Part of a small language model's weights: biases.
MLP neurons of a small language model. Each row is named by its layer, matrix (up: input weights; down: output weights) and neuron, and shows model dimensions 48-143. Each number is 200 + 40 x the weight over its row's rms, rounded and kept within 0 to 999.
After each neuron's rows, "fires on" lists the tokens most often at its 100 highest values on Wikipedia text that the model never trained on. A number after a token or word is its count.

L4.up305,193,173,182,254,233,186,181,170,183,191,202,267,247,251,212,177,184,221,212,198,222,198,185,256,251,224,266,240,224,219,287,238,185,200,195,280,266,206,188,223,219,180,161,220,125,175,214,213,155,184,196,231,204,181,250,206,203,152,133,131,205,159,136,169,177,232,225,168,254,143,244,137,138,238,159,251,201,155,218,179,298,153,245,157,162,183,285,261,222,183,223,188,193,276,210,219
L4.down305,170,186,193,209,188,204,243,221,188,185,176,249,182,198,200,169,115,235,251,171,208,165,196,165,141,219,189,233,186,213,211,264,180,174,210,269,289,174,216,287,176,175,185,212,158,221,248,187,211,186,207,180,252,193,207,218,193,216,159,297,229,206,199,245,141,209,121,198,273,137,163,156,210,232,169,250,219,193,230,261,275,189,186,154,244,177,150,251,160,211,192,197,231,228,181,129
fires on: ":" 60, " than" 14, " of" 5, " per" 4

L3.up529,210,193,194,180,213,225,209,195,188,222,212,220,121,188,198,212,136,208,181,246,115,179,212,191,162,277,250,198,224,164,186,182,256,212,175,170,244,87,172,72,185,228,220,195,261,137,207,201,207,264,279,150,164,177,199,211,188,195,176,198,127,139,236,243,209,208,221,194,216,199,224,203,232,185,167,241,159,156,245,257,150,186,226,280,189,178,250,224,225,197,182,155,221,209,235,182
L3.down529,198,246,204,144,277,195,258,238,177,158,225,209,223,125,132,160,169,275,232,147,202,163,189,96,159,170,232,156,177,201,177,245,269,212,88,205,151,231,209,211,250,213,209,271,273,194,220,190,208,180,107,211,240,133,178,218,185,205,195,289,238,259,163,171,215,210,208,176,138,204,171,204,219,206,179,197,207,182,189,152,223,196,223,201,193,173,235,260,244,229,144,244,236,253,200,203
fires on: "\"" 77, "=" 19, "'" 4

L3.up523,241,154,144,176,159,105,189,193,166,223,255,199,211,192,215,219,178,214,237,265,124,283,162,173,148,167,156,146,261,183,188,209,234,240,251,226,146,228,200,243,225,151,223,202,229,219,195,215,185,251,130,160,251,174,179,188,219,185,174,199,249,179,97,225,176,236,213,290,255,148,213,164,176,232,137,194,210,169,159,237,227,230,264,211,190,212,236,208,189,241,187,138,228,227,213,296
L3.down523,207,217,132,261,100,205,215,195,163,204,176,181,245,176,255,206,265,259,162,182,118,142,263,252,109,230,89,161,205,144,186,270,216,201,249,236,170,195,186,149,208,141,185,165,169,277,172,168,189,209,203,161,210,151,234,204,219,135,229,228,275,196,193,172,193,227,191,199,175,171,209,170,211,181,170,179,191,224,183,146,143,203,202,143,164,168,158,154,236,242,179,170,246,255,229,201
fires on: ":" 32, " •" 11, " North" 9, " UTC" 7, "N" 6

L3.up461,209,250,224,121,186,162,127,203,210,203,196,234,282,226,107,283,146,197,226,207,173,248,238,239,231,273,243,168,269,245,157,212,191,224,232,193,132,200,234,199,190,176,195,231,177,179,205,157,224,266,124,229,216,108,155,194,177,236,285,196,160,129,211,229,252,216,199,216,262,184,196,167,171,225,224,199,155,188,124,253,248,210,267,191,207,204,185,195,233,217,189,150,154,252,216,243
L3.down461,191,217,216,162,190,172,239,201,207,231,139,151,160,186,140,267,257,204,188,180,235,149,245,152,169,67,159,204,206,148,164,214,179,182,222,142,107,218,210,162,223,219,281,163,229,160,163,191,190,249,191,141,158,181,270,254,182,130,190,151,214,239,173,147,214,229,167,190,162,230,199,203,217,228,239,204,179,246,219,208,150,249,124,237,170,172,227,189,244,201,205,173,144,206,217,195
fires on: ":" 21, " in" 18, "|" 11, " |" 5

L3.up181,168,236,158,181,170,173,203,196,176,176,211,194,215,232,143,216,200,209,240,147,139,225,174,205,151,255,202,167,208,161,185,225,210,244,208,253,196,170,133,201,220,171,162,236,225,155,179,170,204,185,197,241,219,133,122,226,190,250,180,168,261,206,166,235,139,179,333,201,202,178,252,200,196,162,167,251,259,208,193,273,176,214,337,159,142,234,213,108,283,233,172,168,184,239,246,236
L3.down181,204,170,195,176,213,153,271,162,147,175,187,224,246,179,225,203,163,202,131,167,147,172,192,291,152,221,214,199,206,197,159,160,272,137,237,170,207,152,173,187,208,192,204,170,266,218,233,160,201,212,158,233,168,176,199,199,221,155,164,200,245,180,230,192,272,188,105,160,200,181,222,204,154,244,209,277,215,176,145,208,186,240,159,135,234,243,212,149,252,224,207,257,215,157,156,226
fires on: " |" 71, "|" 20, " Length" 4

L3.up63,229,219,168,177,113,181,191,193,186,155,192,174,225,178,183,229,118,206,221,157,202,252,161,235,180,243,203,201,201,142,216,198,233,233,177,207,177,134,144,252,234,174,168,240,170,151,150,199,187,210,210,178,236,163,132,235,181,234,168,140,245,188,165,170,224,145,231,132,191,180,264,273,193,180,148,230,240,229,230,233,181,189,246,174,202,210,184,183,336,156,227,205,228,218,295,214
L3.down63,188,239,251,226,182,171,152,174,242,226,230,250,230,239,178,177,190,199,143,234,205,155,235,212,146,169,219,210,211,198,113,133,239,239,295,164,139,137,236,132,198,219,204,240,197,109,166,179,135,260,216,157,187,181,197,188,257,186,157,195,209,190,287,138,183,179,171,237,174,180,178,202,135,193,232,268,178,135,187,164,227,202,186,185,167,179,232,229,207,269,209,239,178,136,233,258
fires on: " |" 93, "|" 7

L3.up626,205,192,147,200,138,116,149,181,128,244,216,297,215,233,225,290,50,201,176,259,174,242,221,232,222,185,231,192,315,249,235,183,185,253,187,242,193,216,189,96,196,179,218,260,150,151,237,166,175,193,152,185,222,179,231,237,187,205,216,211,243,176,151,203,245,215,187,256,212,140,197,171,213,244,161,153,218,173,201,241,204,190,226,220,139,176,217,232,200,180,173,211,161,166,206,275
L3.down626,201,234,282,203,147,150,209,212,190,238,125,200,226,173,149,221,220,230,169,226,232,129,297,223,144,178,203,222,174,188,188,164,180,194,288,120,107,250,163,168,154,184,204,189,229,218,120,165,178,216,222,180,128,203,145,275,218,202,191,144,221,162,261,154,196,157,196,189,267,228,167,197,136,159,253,202,145,225,178,218,171,207,214,190,250,223,201,204,169,174,165,165,228,194,231,207
fires on: "|" 39, " |" 17, ":" 14, "=" 10, " UTC" 9

L4.up235,244,136,176,170,263,192,175,215,177,193,284,290,181,216,164,221,118,233,231,219,198,237,189,247,189,140,207,95,201,166,197,206,193,194,250,241,117,225,217,160,193,167,147,152,133,196,186,139,138,247,183,151,272,181,263,221,205,167,231,189,229,203,165,201,136,243,254,183,188,177,208,170,123,230,196,243,191,189,179,284,247,213,239,272,220,222,184,240,195,165,133,151,226,235,200,233
L4.down235,178,196,212,138,133,157,198,288,219,217,210,131,170,238,211,278,245,207,193,157,178,123,205,200,158,248,230,239,199,207,238,204,173,169,152,163,220,180,164,200,180,230,254,155,230,201,178,169,200,147,234,193,162,183,163,105,190,206,197,173,274,292,178,200,189,216,163,256,212,237,183,205,242,232,250,230,162,164,250,201,127,160,237,200,226,178,216,243,209,207,230,184,156,241,166,180
fires on: " (" 21, ":" 20, " $" 18, "," 14, " •" 4

L4.up265,283,249,176,221,141,126,151,197,172,166,171,232,178,232,191,203,189,192,223,268,145,254,166,252,282,220,228,238,215,220,243,226,232,147,287,287,252,174,122,209,217,153,175,228,163,195,244,243,137,181,263,256,205,175,156,227,183,147,152,201,214,220,127,172,183,124,190,166,211,166,216,239,221,176,182,194,217,141,190,219,249,151,288,251,221,208,214,246,244,162,226,129,224,218,229,134
L4.down265,168,245,195,182,151,201,205,216,204,204,227,218,183,169,216,180,204,213,189,204,262,167,253,203,154,228,233,269,193,233,221,193,204,198,294,257,269,248,168,144,184,221,249,215,166,197,235,189,183,168,186,259,273,193,248,248,191,152,153,268,180,173,264,195,194,154,208,219,309,217,231,245,156,166,221,223,188,151,197,227,199,198,103,177,197,120,150,170,185,174,212,148,196,189,146,193
fires on: ":" 81, " on" 7, " |" 4

L4.up566,258,190,147,182,167,173,97,200,223,152,267,162,186,233,180,229,163,238,228,189,178,184,233,212,214,232,205,188,243,140,202,201,243,259,163,204,178,185,145,233,233,171,70,234,181,187,173,221,186,245,188,237,275,177,194,261,190,213,193,210,275,180,119,167,202,170,220,178,211,227,188,227,243,192,174,246,209,139,226,249,167,222,251,215,182,241,215,195,284,259,183,162,243,216,248,151
L4.down566,226,206,208,246,196,129,245,232,165,210,211,235,250,275,175,202,153,152,185,193,119,270,201,264,140,211,191,226,185,175,224,170,324,152,208,209,126,194,205,111,196,199,231,205,214,208,235,165,166,165,137,233,164,245,191,202,236,154,225,230,244,200,189,80,232,135,187,180,258,176,202,222,136,252,204,260,148,182,230,153,186,206,182,144,214,199,228,182,246,229,207,197,129,205,169,207
fires on: " |" 57, ";" 42

L4.up540,231,204,203,134,179,134,109,166,186,219,217,231,207,186,144,242,160,155,290,241,155,268,231,217,184,244,233,167,195,279,199,189,178,170,192,253,205,210,218,216,213,173,179,175,173,240,231,206,207,272,164,161,143,162,260,270,136,213,181,159,191,217,180,191,202,210,247,138,200,166,223,181,61,229,255,181,206,233,170,177,187,231,257,147,198,182,221,165,228,200,178,237,167,256,202,181
L4.down540,186,197,215,202,235,195,166,196,211,133,230,195,265,180,219,193,280,145,193,159,194,181,212,210,228,227,205,241,179,169,247,255,214,185,251,168,155,228,167,147,309,234,300,238,208,108,211,184,225,182,226,159,218,174,158,287,212,101,110,189,175,176,214,120,145,208,135,187,199,275,227,185,248,208,160,213,168,160,225,217,172,229,240,230,177,271,243,231,176,193,258,186,190,186,188,202
fires on: "\n" 34, " |" 25, "|" 13, "rib" 4, " UTC" 4

L3.up601,243,188,230,229,235,120,159,170,135,162,222,202,160,204,203,264,193,196,251,280,224,298,194,235,235,271,274,250,225,219,233,220,209,174,212,190,237,192,190,195,160,219,156,145,200,173,185,183,235,262,170,169,188,237,251,231,203,149,155,201,255,173,104,246,212,203,189,206,214,177,232,219,177,195,159,248,184,172,240,274,206,185,259,153,191,149,255,199,261,240,187,182,193,289,206,234
L3.down601,203,170,167,163,229,219,202,208,183,197,226,213,217,208,187,204,194,247,103,184,126,232,203,267,213,173,202,227,142,137,233,216,184,187,195,232,178,154,263,177,221,188,202,230,267,253,219,254,178,171,156,267,196,164,193,235,203,214,192,237,172,297,147,164,242,170,160,152,195,176,227,155,213,216,147,260,249,203,223,175,179,196,117,224,183,281,227,199,165,223,156,254,135,152,174,206
fires on: "%" 31, ")" 23, ":" 17, "1" 7, "." 6, " were" 5

L4.up598,249,184,124,189,166,157,217,150,199,117,228,200,196,266,151,208,191,296,218,191,172,231,197,218,210,246,178,215,220,102,240,216,217,250,197,246,194,153,131,184,226,231,163,204,158,234,202,200,131,169,220,228,266,129,216,272,189,230,158,197,182,195,191,214,148,170,302,171,193,194,209,159,238,191,148,228,167,165,207,243,146,125,298,150,173,228,192,184,269,234,212,179,284,315,259,190
L4.down598,172,263,185,184,254,112,304,159,140,174,216,209,254,165,235,286,224,232,188,106,159,195,181,245,173,229,223,208,187,185,219,211,202,82,251,168,201,128,200,164,157,143,231,229,201,211,275,215,162,185,204,204,199,299,187,189,216,200,183,237,226,206,232,169,227,129,156,149,254,170,245,181,154,224,153,231,188,227,217,216,169,200,175,175,287,200,173,203,271,181,189,223,188,196,218,229
fires on: " from" 40, " |" 35, " at" 15, " for" 9

L3.up610,203,224,272,138,251,237,259,201,183,194,235,160,202,244,260,261,237,192,213,288,240,175,204,154,203,292,168,138,214,171,179,191,198,166,235,160,217,101,150,158,241,214,226,133,196,196,203,209,173,224,240,146,186,184,162,218,137,167,237,198,170,204,216,189,219,140,174,148,234,165,253,239,268,144,175,191,199,184,219,241,164,196,242,136,167,231,219,204,251,234,179,165,172,267,213,226
L3.down610,112,231,151,289,262,247,254,200,179,160,204,199,224,128,195,242,149,265,167,146,124,203,226,205,158,213,193,158,127,165,231,222,253,184,155,238,185,250,203,244,246,244,167,276,286,188,173,176,233,122,132,224,250,155,189,167,230,99,230,189,179,176,179,225,236,222,137,185,224,213,205,164,186,277,189,185,224,118,200,149,182,207,167,228,154,161,203,169,247,230,159,173,208,214,206,267
fires on: "." 53, " to" 38, "=" 8

L4.up450,245,180,252,288,187,140,184,111,205,247,199,223,222,171,193,194,129,159,204,221,135,176,199,258,213,237,230,232,205,186,195,281,187,178,179,225,294,224,200,200,210,153,193,217,152,198,171,211,196,205,184,173,265,232,202,173,174,128,162,122,266,183,174,309,161,237,209,149,223,153,216,159,185,261,161,155,185,110,128,230,173,164,254,210,177,199,250,160,228,246,194,122,188,201,207,147
L4.down450,189,209,158,198,205,204,207,171,240,188,202,269,304,189,135,209,195,230,182,193,187,215,238,268,206,250,200,173,175,225,195,159,197,231,235,240,187,230,203,204,203,203,241,222,157,190,213,232,279,141,214,257,230,169,231,232,126,219,207,204,253,216,201,232,189,188,283,175,260,200,206,170,235,190,251,205,278,170,259,156,195,169,152,180,104,169,250,179,175,176,240,146,172,202,123,216
fires on: ")" 38, " Turnout" 9, " date" 5